config = dict(
    n_layer=11,
    d_model=512,
    n_head=4,
    n_kv_head=1,
    head_dim=128,
    d_mlp=2048,
    vocab_size=16384,
    activation='swiglu',
    norm='rmsnorm',
    norm_place='pre',
    norm_eps=1e-06,
    positions='rope',
    rope_base=10000.0,
    rope_fraction=0.5,
    qk_norm=False,
    attn_scale=0.0884,
    bias='none',
    tie_embeddings=False,
    parallel_block=False,
    init='uniform',
    init_std_qkv=0.0184,
    init_std_o=0.00392,
    init_std_up=0.0184,
    init_std_down=0.00392,
    optimizer='adamw',
    lr=0.00079,
    beta1=0.9,
    beta2=0.99,
    weight_decay=0.093,
    lr_head=0.00844,
    warmup_steps=263,
    schedule='wsd',
    decay_fraction=0.578,
    decay_shape='linear',
    final_lr_fraction=0.0,
    batch_tokens=65536,
    seq_len=1024,
    doc_mask=True,
    train_tokens=571800000,
    steps=8725,
    dataset='wikipedia_en',
)
MLP neurons of a small language model. Each row is named by its layer, matrix (down: output weights) and neuron, and shows model dimensions 224-351. Each number is 128 + 32 x the weight over its row's rms, rounded and kept within 0 to 255. Numbers have three digits each. A neuron's up and down rows have the sign that makes its largest values positive.
Before each neuron's rows, "fires before" lists the tokens most often just after its 100 highest values on Wikipedia text that the model never trained on.

fires before: "the ", "his ", "] ", "its "
L2.down1313:118159151165074143146133114117129112105106120143138109056108097175151188126148108138179118106115103097123208088138135173153166097108098114119108121142128170044147106157123097121069160096138198153118151123127159125151151112201130117150134128161117118118136095135125177119151079107112148099095175132154115130086102151068099138129061086155131150115120096037089144080101084159106165229195

fires before: ", ", ".", ". ", "li", "==="
L2.down1877:130088114148122143161116149149117112100056187154090160104103148088114134208110101126147104135090158118134126138161081078175135142130130255141130146168127013114177125162132140132120125106101141143172139094144116138123100124161139110102145120135089163091154125121129135153121102131141083169179077137146163129123132170125155152152110118110066132117146128113168067084099175149102142155146

fires before: ", ", ". "
L2.down1763:131108189179112133120135126156154160129152119087126175120089105148144103119157103068175117153088170150139143122082091123115113076152118187117122218167146166102138151100083105165132156086210200128142100149153153111103107074097167150166106180089149115128180141117152110149087153167190147153126127099087135128108146134097122146116127087153181137154141110094090126131114075070110153135168

fires before: "| ", "\n", ": ", "|"
L2.down409:064155155127168112126089154178084090115112114168139092109141131111094155151171092103166121112166132131123171156150159103044103114116179148164120130128122100181120147083106067110121096176152109160136093090113117168082153181161108108146134154150156136145131159100181116194123154084137100137161181163151110126076115117122151128116175157108146102114103151142153169080126088156143103121140

fires before: ", ", ". ", ".", ": "
L5.down1586:127137149084140066141070118097127120112111124132148110127125177099150157144100142149111142023132164160103190114192083102068176157149144099117179149142092118100130191133101095128108107124105145171138070071132100091098167175166112110105070137185183161135183091142122111175141061083101100128186175191153161153107094145144096116123153099169111092125171132131103083127142110145116111161117

fires before: ", ", ".", ". ", "; "
L2.down553:153149120128159112127103115172053096197173131160110124084151111152140078077092098131165081073140112125115152161131155132174124120120100154132125108082148132093080111133135074145155170167143102169151134128153144100153133156165138146101107161139113077131072043128147133114101112148087094104155155110107199068141100099115125120134133125110103134135122133101164117151049110129146190145151

fires before: "|", "| ", "the "
L5.down1329:131160132184129134132087086152113155132131128137149165061093206100107174081092113109143186146165097154122093128123135175140158122088082089180085089117087165136130157171115151128113159111085162135135115160198113172134079138159112118142153073117105101131088224171182159118197112123135139113125112101075085088140110101126142136070148114111127107105173107140103123062090156127182124105115

fires before: "| ", "|", "1", "Squadron "
L5.down860:117128088124181114138120116189146095172111097140151158129153114099145128124121188078090129091177132149038073085155142116062117158117141112072169172174105169088148150165077127149136127099130146092169155149191142154121161106100136109149136152076085133160112033190112096126082141148130084069149144131138119138175117163184061097155104123094164194037093147125178169057107114111101168139093

fires before: "\n", "\n\n", "): ", "o", "th "
L5.down311:148144158195121163135091101120158111147079132150149153098096177127151124167101112129200095118111175117133145155128115115090087138142088152170131071091146130170131137117097081146170132096112109198148129123171103136084164105085049127119150130140118136128091188154062108101116191105120158101137125121084033139153162088106143144165047054090149107075094190179131144086137183143169095146125

fires before: "\n", "\n\n", ", ", "fl"
L5.down1622:144128130064174148170137118109106126214176142127116156074080163140124135157147107148145163122160143077140138134122105166140135097117137131181156122101065152178119136130173173154131163136101096106139091119178131121136089136017175116132071182101170090107153132081154036156157095120122136095153162114143122145088144114128150116141182150116117120115140143152101100118099106088119152094090

fires before: ")", ", ", "–", "; ", "."
L2.down1399:101070103144123182090156105109149094200163080110065132139131123131126143179129112102092180065161103131140167165161106139120116146105101056096075099193122134153134134090088129109118142120121150162138132149166108129163207142139088082117110157165090074165159110123124109111120154120077159104117127124137140120141137181101121111101141086138098103130089127129117052124114086122127141116157

fires before: "| ", ", ", "Angeles ", "1 ", "|---|---|---|---|---|---|---|"
L5.down228:180150152179125097168111120125137184077175186130152167164128117129139148132125052088084096133082102053113101066102155189133139106109172176139137035150097177132126107128129150094076155019101124139116140159139135108185113101165076107108126145119124117067078103143184117103120048152142132069143108119096159159139095126063173142174139112112119181099102117104143132124090109115097091125114

fires before: ", ", "\n", ".", ". ", ": ", "=="
L2.down1158:147178129121087148146188114109167120105105162097140072137128092133124157159142150151094074149089132096096153143135102135108137115155096184063106154130118113174100160112115095088165133190137156121135130094101139120154072135064157117115134118168101119088101139162168143138139136136182119145142104122125134150115140087167105122130131120120137153132104186094192136155066013080157118154164

fires before: ". ", "., "
L2.down765:128166134156124104110113119056075142144122123136196167070125093118163117113141057139109139091104112103151121072146056149104162119147086161117126193165170158136086161061124155158105106092158172081087103110160203080119081093081102122195056133097155092024153136131138112122161117141095127124228165129170127149083177153178108151160119131115129169130153053096109157136136147160201197103125

fires before: "of ", "at ", ", ", "and "
L2.down1421:179116125146144132118088112190108093124149139089093144099156152129163138142150136105151122136149164077143144097114127127083119151106138090137147153094152103078125060162151159127081159121089157150145085129104105082178102128141087126100135119178124151157122128100097133110099120110197135163082128139174134177117131116144084119126194105145150150090128092113174105133188102128159150076163

fires before: ", ", ".", "–", ". ", ") "
L5.down687:144114128118109129108096147159129165130141139105087113179167093185121129125115128118100141123123092006144155100140124117082094129099114115074120134119148127157055099109143161120163130131163101135140102156068142178126120069136159129166121155085117181117164150116133137141082117123150123178143120128110159173137067094034097121097079137149130129112117137144157093183095115070094132128151

fires before: "| ", ": ", "in ", "place ", "round ", "|"
L2.down450:132155121123071127128120107125158168178110085123058152135089081111142102085142174140104109131063122131127096097137121127153091084084147169106114071129139100102123098101109228116057196156172104139144145083095106112141055156068129138100075114140109107142135066077099215145154060091024074208127156101145072068150108124130090160148128130104140123145138126179098151141076164180144127122056

fires before: "| ", "|"
L5.down1822:099115117116180165178161160141165060151109093139147080144122118087138112106167185118088111147155060212146170119132035102103134129162110094178110125108103136084139080212155142119111160077132110119138199159156084192145139079137127142147080159134070179097092146113135071119110142107100137156147103117143060168167137115139130164125126094135161107120143097184127190118054127208110094061086

fires before: ", ", "-", ". ", ".", "\n", ": "
L2.down65:136091180148122089092121080130113138116101194110143120119141115142159118236132164075082156158131133121145137113115144102171118118110137148104072171181081146166140114156156104142100096141129113151110153146124101101111146117098092127136157153096133087125105127113157179132139143147190146120125175166133106149127101099156147124120143158102165158099148145112081089152138163092120123122160

fires before: "| ", "place ", "(", "place"
L2.down892:124120149127146107069082049124095147091138117095126123111096150184162119135116128073158129113137118119119129158140169118158093118110155110108096068059172141140168090095144167135173148099121193152211137128124093151126086137137126124135116116127114141140127077153104144137171132141134059131098056090134123146184089145160093144130124090080120122142159124124126119145139164102168226147147

fires before: "the ", "his ", "World ", "a ", "this ", "199"
L2.down109:120203142078098134154098099140142143090091125126046113160105185150154115144149120167170122131151128036080061117098082162125169136102116100120101153072121114123156114099101125170127128156106112175064133173097118115087095128139133147139161140123153092174143068152130136137103094140112167156088118088140097144123154121136150154134070120104141114155173107116155116104139117187150121140125

fires before: "| ", "\"", "|", "200"
L5.down1145:154123152168086145088117171203101173128161164115048126140100116099128076152131086167140100164150107097125113161097086174102182102109127149164117170131127070100115134156104101112113174108181122093147099123147143152075168088111078129095145159119114156151183122108169117123130126128119098209146153145114090126129160146069129128075096058099142126134100118097137147199126099136144099142093

fires before: ") ", "% ", "-", "; "
L5.down1317:124146163136138170106093119112050089108149090079136106144162044157096141173192157081126126116085138067115130154112133089144078110150082096135105157161180152152137096058105112132093157107134099105105110119152142113129139111141173122096146110099122172156108166140134140147099120172087105155181065116109088122126160144136152086148155101094167109114176115095048141105146119141142137108079

fires before: ".", "; ", "en", "ics ", ",", "–"
L5.down637:098112157084125100149151158072158132172000137161127109163050097158100117126168175107123138083115146116152134076099165160145147065117138133152101162149118079130100077142098132116211175134124101145168105072063126114129105051138144119124168170171124155133106088151077204163064102099130106097117145166114168109157110099166115138094121174098117150103171151101147139076135187128077128111090

fires before: ", ", "–", ".", ". "
L5.down274:104096160089097124132087118084096145176120191107117139129107126143186155142184170091159179139136151069076160134148170051168181155094107111182129142103126130132099131161112135137142078089124176069129178125091206164115145098125138140130102121137111099142153088097193156171131130155099094114122089095173119139118045160129114080183107133097122100104123105101132152106190182118080153143113

fires before: "==", "===", "=== ", "= ", "== ", "| "
L5.down1485:172129093179104165107105124211113137113123099101125106101172122096120161151111138110069119174133173114103124087199126175165160155169112161104090116165155132110106188097079160082099072122131083165144111135109105077109161148134153138164139139131110117096167138087123143135108080123093175104113132102159141112085130177119146095075096104109128146163137079076144130138152113120163139131114

fires before: "of ", "and ", "in ", "with ", "at ", "for "
L2.down1720:102180115110123092140139107097117130107099137142129123120140200157077101114138088208172062164165115098122091097106140125142131140110149123116128119083124163163114104139174090150125103082131129139100093104134091106185114132069078081101138110137112104118102146100123130132113138062160104176115171123103095107144101140177131088160094153079170126145140118077177161093132060165122098141135

fires before: "| ", "- "
L2.down1548:135179101221145120121120132140095105148075104143149116110155166108123167113110113159137109085107151134155135173108111201201155081137160152122134081114144143114155122116127118101104100075140120135175084142179085154093131115138190144072142102191096105105157166149179129117175130153140127154112098109098117180123140174094182129138156102179069157111127174122160141168112046124078166133128

fires before: "\n", "\n\n"
L5.down1907:156150130110155106128151104132126129195195139169126147133125142148102149126067166132207120097178108119103135110114147111112106167167157106157094104132137128111138078151112132129105117107107121066145116078154099127117125173086142096123169054168155149147143184147130096075134140110137192191158170093155047104114128129141105118144108135144096145130050142162090123084102131109206114154137

fires before: ", ", ". ", ".", "'", "-"
L2.down1843:100081123143091147095171124113104112093098151115167090100152122158115171142151109195129096077164169084157105123075092138144152145108171204124114166114109138119088108150111085109141116145150104050171143072091155097146092140110156099119136116145118090149090070124142102113095131051119105083114074168110143100126176134198138143100094058112075123090065154114147082094132068115150147144120

fires before: ", ", "-", ".", ". "
L2.down1262:113181149141144105100074124087150117094180191097190182128115087119172164180148100123122125129115133158124120053135113149156136085121107141072141175150118104129223122145135118138150072131193142045128141115117139095137083174158092094094178081109102127118162142134169143143101136116143097153111154125173141169146157150099099096101125116139149193143145156158101114134170141125131122207124

fires before: ", ", ". ", ".", ": ", ") ", "; "
L2.down1048:144097154140063164105177151057130166152100213161134083151139127127169156209179114070109070097159105145133083054162098113119159089163154134087154123162144102144119111139131126090143175098138111134093184119167053143115076091132077105147196092136148091133123182137128100059119084164098175130133123177138080169113174147139126160081109156166089117087144117197107117151097083110118154115078

fires before: ", ", ". ", "-", "ly ", "."
L2.down1466:143138138118086177115084120089100133112173161090088112112119179045121147183156132091076160147176177119078096208119153106146175038132195158135114103165103095109131203078162193159110066138126132159119107120159140129165100152132135098088166091125098153108184092083159116120104124148047089125129159055094157170105189173144177122125116109117147109163164098135145136077090109104113153150140

fires before: ":", "st ", ".", ",", "–", "January "
L5.down452:153168120144118139157129112185141177027086101102055124151120090158095104121082085108147060085091109144109148082078121149146091143145195121131155098097123128133173095102083163153169171101103135118160099118099075131108184131163098107115122072166139117183170126151117173146083110178107097175090107141158162131128044142186094131104115072169161139170138174080159082104141091145143132181138

fires before: "of ", "in ", "and ", "from "
L5.down881:143140089178115211153102135123179111069112097127114097189117179107107139141160127127104071135164105128149176155131047160133097149118194126144097142129123152131085164139135085144160112104127076108158123121108169081130138139117128091122066154093079187166102085101208113155125163131120145171123176158092136174147099166104101052157173132118157070147099103133118090075115101138183159105191

fires before: ", ", ". ", ".", ":"
L2.down2003:141158098167116127126166068175118075105123115091149084101167195110103094137149173130098165117165119191075207061110132186144143109103086227107164168163111109105087130141107103085124215122111088113085152058125130105151124135148129132107133174116115147183149106158163122155181076110154132150140097148132121163152148135124117116124097160123102103095182139092121196126100118079168137152107

fires before: ", ", "–", "ah ", "."
L5.down537:114134162084124086128071128138136144191118117139165166068156149095109121047160157108151152172125137102128138132167132039156118091138105140049065107147074149099157080127133063113111131137146054145128162187123173139123117099117181212155104151107125246109123191053152119126165101146118104146145180123122144191099129119145152153100112158126121148113080071124172100091092160170156147139163

fires before: ", ", ".", ": ", ". ", "ai "
L2.down1979:134141189204145136181143132083138127133131136127146182093119095126132157128150107158111117145172130154115134129079114091152163109132075106115171116159156137094094168139117118063180109141145177140129142104141101111102183084073100130152156214152150103125103142171105141156129123100121085107154131110133121096131114172155134092102119167186124161106128192157105176115127064111089147140135

fires before: ", ", ". ", "; ", "'", ": "
L2.down1177:111113088094160186115162124073114127068184131086144131110141110101122169123180131123186155092169086078163165100148105073121196183153125080135147121203104182142095160170133129113126132155093174099124102134129127100127173166157073069128140077120076171154131114115109106062085162110170135140173094154116173143149135158155132112166102178144088118157127126117132145135126108137118127211125

fires before: ", ", "==", ".", ": ", "\n", ". "
L2.down2036:133147141223169108141130107119147079050091133177182145110186143172113167160181151137109125131184126184113130185123126123114105087137087197123117097139110104151143135150153117113152134107173070053122118123113113077143117092084118157146143133111115188179148089135179168129148120156170144151127107131127118143089176088129116116106170134137132084113144160127082103127067122103106139136112

fires before: "| ", "for ", "in ", "===", ", ", "("
L2.down1640:148119099096150159111086127123140114117116103091154154094155120169139086082155186155088126132176116127142127128060136086177193107145202096084140101102137106133162130122151156112095179114146129113154121117067139098100111172107152162123146104149136137124119092101107112093117131029132132166133137181156143111085117093118134141086097102121086144087097159116110161191146164101157118144155

fires before: "\n", ": ", ", ", "-", "."
L2.down63:132073100136110109133142149126116141123136138130151140111202114168047083209161168115109132124130113160131140077158143152168110147114121135150100177153088115096133118128171141095136114124134107098127158176162165121065109108118093144065142103150186129150114154063144192196163100120082170141138168229113114139104169152108220055114155121119186116204122124125124111122152071084134159167119

fires before: "–", "; ", "."
L5.down1440:128163128091108095082122101172081144146164113117092087164052154144073159140129131086156067170107151195125114142064138072197113118081099119142117123077133113108173108134121138088141161124112121185074126101136149136070147120134118156153168088143132170117126184123147172133143070148167133134156153107130100116162163099113076194112108128154147107113144131130133105103110079145126121105080

fires before: ", ", "\n", "; ", ". ", "the ", "'"
L2.down1294:107138181090141051094188162108132146117076150132101104123108159072111119108159161107174143122076151104121147181126171197096132105148133148062170181138088182092118107086096132106110061086109102074131162134126105124083149161111155097195149135143118070150121157145110143100100126085103111054152110137109119146088140045166136167125069141142123094128148152137173095114086153147099177107125

fires before: "\n", "\n\n", "to ", "| ", "in "
L5.down74:129118137059093157101147115159154134123082120132155121093149083106138105144146131116139116180099167137088176072125132091139067121187143176093092151150107159118165120142105119111124149136103138156148153134158114115118087107170082119190092157131107134053075083169119128189122135139148132124138126098135123032131153110142093106171116147200178084116135136188145156127123091148097131102116

fires before: "\n", "\n\n", ": "
L5.down1246:111162152168134153104134118152123193149112140195127078147146090112092109110130163089116080108164141149138129101092168093104177119142163157118091134095128111151147165074152117153116062058070090130135052175163161169167122123145162110090148139138183170134142153073090129129157121093138172148160173126173108139123136126083133158105097089109102128110092079116163138107123100167150137082098

fires before: "\n", "s ", "\n\n"
L5.down1478:141149158196137158104154150142043092190169164127147128165071146106150128103093175123104145126107192194167143161130169166166179119135112134119130156081122135113112107148150165180152061124167120169134154148115093136109084092152110115090078078099146128080036182084117107114137124059161155120086135091141147118091073147147119122122138111148122089125164123143149162065106171152128080123215

fires before: "==", "\n", ": ", ", ", ") "
L5.down616:130117126194136113125117115165091084118121157155087152100189114202117109117139174135089071128091106135179132121128139110163162107097110159110109149190146040139158131100161153133131141144172136103171171173141117147077133126127116159150121118134157168134155115153138119134116066124144091124142164156134078132125126165163132076071136153167115105166167105100031125126131121120108131156123

fires before: "\n", "\n\n"
L2.down855:114131134197141118108122177105208130099102043174131145097117184146144125111162070112126079120134108175177149183161099165122098171148128178111112174176114155118184142185061124083137129127103141120104133123175109068093147176146128119150115095175126122072183198169130086140136104079153153127149131159132126124100102120157127119139142111117129149144146145154169137134083119132103118160100

fires before: "\n", "\n\n", "of "
L5.down383:182097132059179147119128186140074138161114114112141085135121110162134146147094062186118145083134095147108133153098125134080111148138104118106090085090119061118175170129109150136074125186107153161183124130068150096105192150080145093138092125176124131132136095148128143112084118114144127077076131154160125146162118183131102143107097182127139127128144117110112152097134053162114138098102

fires before: ", ", ". ", "-", ".", "s", "=="
L2.down623:123145135081105180111173119128147132124070121110169125135109165095142070211132136090128155124108116115113117140145102117130142096094150208143104132140145110121085108103112138116095147122086083139104173148172121101152138092131127097115148155108155162130110138116129141141136105087118175103147139134140066110153128071128068132175120082108121106137116148127128134142127146140134100119007

fires before: "| ", "to ", "|"
L2.down1124:142019115255141146158101120105110096128149110095114187119100110110154113126115110174106128120133160138124094131174129111127113134123098127145129137122171088110154117126166095096170115079116130123217182125128098205133139151084117099192115099113147126154141147172141123103089101135135158131148146137118134133071118136149095148099108065151137125116144138154035152151102109126134084090132

fires before: ", ", ". ", ".", "'", "\n", "; "
L2.down525:197111101136100127156151154134114096095044182112131186147147125094182125068113143053120123137150159055073164093091137134089107088142168210076126183127104126163120184161142127127090125133130136147119156101123160166172146059134107117155163117199105192121131116146188110121104091155110126109125124193108137144140165112161133166067115144083142114126121154053125136134125120122125164132113

fires before: "| ", "- ", "|---|---|"
L5.down638:074136125073169168091093138096111126151149099167101095191100098193108194133165193146101160154182158131136128139105069173142149119072065078153103176100118140098136093149126129195140186141124095071139133150136101120104154135116082104093137093111104145134138145090153157138163114123111151184140140144109122150112150092164151075093155116099243099127105116165112138146099122167111134119161

fires before: "| ", "|", "of "
L2.down1428:098113117201155173144132139133117144105170068114140105152129182088123119155111144123091151107161123119081147101095123133125127121112157139196158130121163091165074162145108139194132114097142132132191135172167119119123123115150122083128133076061179159141142145098217161112101116144150150106139137172121125125175133089133122145133135138091118133176122185125102180137109130140145100097129

fires before: "| ", "|"
L2.down1308:129083140184155111098131132189137157134119166186147148110119147119139122082143149044120121085104148123101088150103106159122092053159103151151108104173086182175103115102112140120103163107143126171151118158123123136111141171134127153158101066126086105147157141131163100160206150124150099120154145167112178110092101132127139115108179084160169075111149070167094056116084149093146164130113

fires before: "\n", "==", "the ", "that "
L2.down180:149119090154204093135115106121098124129043134178128133094160129181089098171142097119144143104154139188139185140117119104130160155120166138146100122133166138095067133090138133161081113119135110155094154193143226143086122158095128163147156107140197104095100139145173111212134128104145084180101145166091173104095161134105118068117171175103115070098150085179119134156077101136168194119116

fires before: "|", "| ", "million "
L5.down337:106176159192160150165122082190092099128121129121141162117127158122111191168141077092089122066109173131156129107097077115117110102121119107135201179104142148137126128141085089126144140158144162105192138137145125144101097188140157161147135164130092171101114133143114191202123196099140166096133096093154137073062144108096127138092091160191073078178172142109127170136140172136098123117115

fires before: "of ", "to ", "for "
L5.down931:089159174189190093144083138098222191103124138136179067148124098161140152094115124110118149144166102145092134123168141117046110116085144109139122089157148111113078087147086121170172152086138159104188182135114128105169032116111153095146128172115136138106111175130157122073129147102139108104168106144125153081097115157101139162134111147100085142137091137143121106071089130137103138124099

fires before: "\n", "\n\n"
L5.down527:118110118144168140120190137091130112144101152110107112122081143117151126157102115116108132117170173122197049101076089155097125168122200173146100106200151122120096155079143185072104088105121118124134123063161124148117097124080174095152130138139126121120112135153131113124165155091148128058120076124134088154110053165186079091114118159163166173159149062091096118135083177062119128116070

fires before: "\n\n", "to ", "on ", "in "
L2.down632:147148135213163110115178117093104180127108135121122153150120095106143125191158167149134089123140156108132055099099119147158143153108172174124165164125114100131129161171106124107156150113190187116172154148112113130160158098108132132150116094177197102096102089116084110125113089112158097156127130135145178180197133098113148150199167095067113142083081117143120151156150169128136183154175

fires before: "= ", "- ", "Other ", "=== ", "Personal ", "by"
L5.down1719:110111127123123098093145085171096127171121143171128087059171136157119096124130183145123100236116134143124137091176141139156131046160173128090129147100156141082184110132083071125084093091075119137183113166135096136130135123071143166175109090114198202114143068078136105145136116097131078140132085108137149095100100110131108170137103152113141177141081169135122188150121112150156134108152

fires before: "| ", "−", "|", "("
L5.down1127:141121141153146111109167156153148106110165177176130121102185110125124103132107189136128136115121096118078130110132156065141128150096061081069127092137176137143105122181092156161132105089135168102183164116201104182116141113139153151163142055135130103078068120114131137115115142176121102160171085109120081156142095147113135226167098072170129121107166210109166117169161109131133147086146

fires before: "\n\n", "\n"
L5.down395:184161165252168165117123129160092139147115150136120173104136115122132109152105148151162135126120124050112076104147112062107120095108125157176151152098148108097099167092132114130116097146166171162128096171125122109125131105150129163177098108115123150068127138187155135134092128094095132138131089123139106110107127135151134161135115137129043079115116150115191118119141170099097112152118

fires before: "the ", "a ", "\""
L5.down2023:172107174054102155175089101161138092144189110133134116164131109133173186112129147136062118127139130119090191124129046169118137080110100120121132157110144168110111093127096054099138177128125085158151123180117116094102165106106102133121145154074053130128175167167121098118194138096077127109122096123141083141085043181058121179121106142097146118165097223121167170117111137120123185143055

fires before: "| ", ".", "; ", ":", "–", "199"
L2.down460:139083158104123151042124164125114200094119171156153119155119161121133103148107133138185118129101109195146141155142113129150087119200163091126146085130144096181110137113124066109182134115106121154206113104146092147170158160117086109100116150076187150095122157092139156154099129161111130119169147064107137077155111160132166098136178120214136153156207165143091137138104114111193133126184

fires before: "| ", "|", "ter ", "ts ", "The "
L5.down784:098135113103143121061166116079149135107115125143173093138078125114181119082118071146139156089128122142100169152114076152156115131128086132196121064168085109148163077123147135233114141125153132085170113100160096138119081173095152118062100066135122067084120194147130122099099136112170095103111151146155142115108138107163144134155144099134156189118097088172152194120151149186152133124139

fires before: ", ", ". ", ".", "the ", "-"
L2.down1813:097163121153142128140114105118073078120184121164173160129132074071147163117125096135130115097130138148148137073153050123091139167121098166128156112117099122110081161152141161162163161116131121115168121171153113109061077139165153129163133092100111118122163124105118107136141078113179136157126106108124173091080171136188145151132152060154149124108135132114106105118134145151071138109157

fires before: "= ", "===", "=== ", "Other ", "=="
L5.down60:169154189157109089130096132134113119151147081119142110068180085139161136158079119161115139162120125100115107104206153148096175128113112145101139133122120156120166133137078062067093085154104091132107139114149135072137092128122165160162093124107089105115118140091161131110166163090164149112126077123112100125077135145178148123107084122141100128161125134102126133125153132153131148101124

fires before: "| ", "(", "|"
L2.down103:116141144209071097150124107220111111157087115086119075105079081148125133195130111120185077107139108111108145110189122142126120106117137117138174061127117180100150101112087126130113196100189118139172106146137070108136160186094137152161131140095123155126138125154144078141162161150122141187159187129172114059123130061159125087122129132143113106143174200130127120113066118099154154111130

fires before: "- "
L5.down1601:110103085154140187144171093152068135123105094095119151064122185119113166131108188115168176143130127125097108125143106121154142141107212156151158107056140124136147134154108117140095180123103109167164106123174133182143117148109113112130125139102157147109120175111162133110108094163107149162142120159156153117124218071141158186182181145085195117158094154172138157140101086058156132167194

fires before: ", ", ". ", "\n", ".", "==", ") "
L2.down859:074105154227137133157130159119148148097139124118114113144129135112101117207142115159120075104129172102144127116156112126124121106093055209055156132157104078136148125183175167115120106102108154125086097090142136140138097154147118160149126195173193124165179204128153091127169099158133140143105083139075116159151092163129139091175105170100108077126154102121180115156064107114126101151184

fires before: ", ", ". ", "to ", "by ", "way ", "ized "
L2.down516:151115177090106126100113127108122133107107137126113112126238113150095139179133105109143112184160163126099157122068066132105092112103120254177133135142075140100141111117129119160110129121048134126141084149129170144109116080081173092122178152115130152137123136103120126112095112133191149060135095076131137113193145071149146165103131108110060107114124105129136136123121123110111120121091

fires before: ", ", ". ", "\n", "'", ".", "z "
L2.down1101:153100139207124118128154089148095079108167167126123111110110114150177155118146143179144166093143149166192159121124094142130111126111090172074090118120132128133148204132175152132135139166143113164162149112128128094114131119193150191139112114098093113121142106183097144199147079079127100131092119136159141102132146145178145149111135089077141119092122138148124155127130109163125137124143

fires before: "of ", "the "
L5.down1462:114163123164074142135135087149130108175158096212108133166110083202169161157112112109127150093154069124174143136150122146181146164070130131120129092106119165102127144136131141123050098128068110196168154101129127099127158141139130050144172101106140198105137097177206104149142117110100109112144196052146156100123073133109117141154078123075180144104087152172124181129161128122078170118181

fires before: "\n", ": ", "str", "=="
L2.down1625:141111188211152108194149183154113129113097154118129100098135140113103130089115147153139081123072126131102109192081114137102058178155109210119105180127156152183132113114120124105065134144127142104095132168077128108137109187165127158097156064139158111125141114134101119133170091068075183119103188130081103120104098115126141141146121104135174127112061142135147129144151136160153073117172

fires before: "| ", "and ", "/ ", "|"
L5.down631:133151143108115133154136126105135148121151066123115100112113116154107129179132093132157091178124125150085150139052137107148140067133084141150138116127130081080074098062203147075110115146149119108099118176114097188135077206162121132069068097151071087102100096217084130118103124098121135143089191133099151115121109149143105135108139118124146138137104131156101154113162142155100137150124

fires before: "\n", "series", "| ", "was "
L5.down1154:146157177131127064124113117089085110098134150133106128083147094143134088115151124122112146125103129087103060093166126160090114140144159105067126140142099117133136162129199136059125098123105038144146167155116112147091099133075142096143105183102092078047157088118116117157148149114113129125181060090098098132041103133142111126101118140170067146093187119111077164162173172063163162168148

fires before: "| "
L5.down1970:182141147190164100156166130124137144115141142098150159119158161106106122107177160183109154155140125128133112177124135113154126087154139146166148118123120121119130144083057125142160174083106109166170111180153115121121146159122142147116127109116130147101197151142110095139155121168144109166108117128128097055113135123133174126146095076166168132099130127152125142119101130095144140111142

fires before: ", ", ". ", "ad ", ".", "' "
L5.down609:118150195217159154141122129165084109143139116156173132133150155107125146136075159146131137107148120151108107133158099130132158093134086201171113103152164112095143173119192134102109127159108133153178116095134179115110065136143168124112179166075158137135150093102140142121137089130094097129157118130160160154109119148139144096187115095101097110141114078122129104179075158108107152171075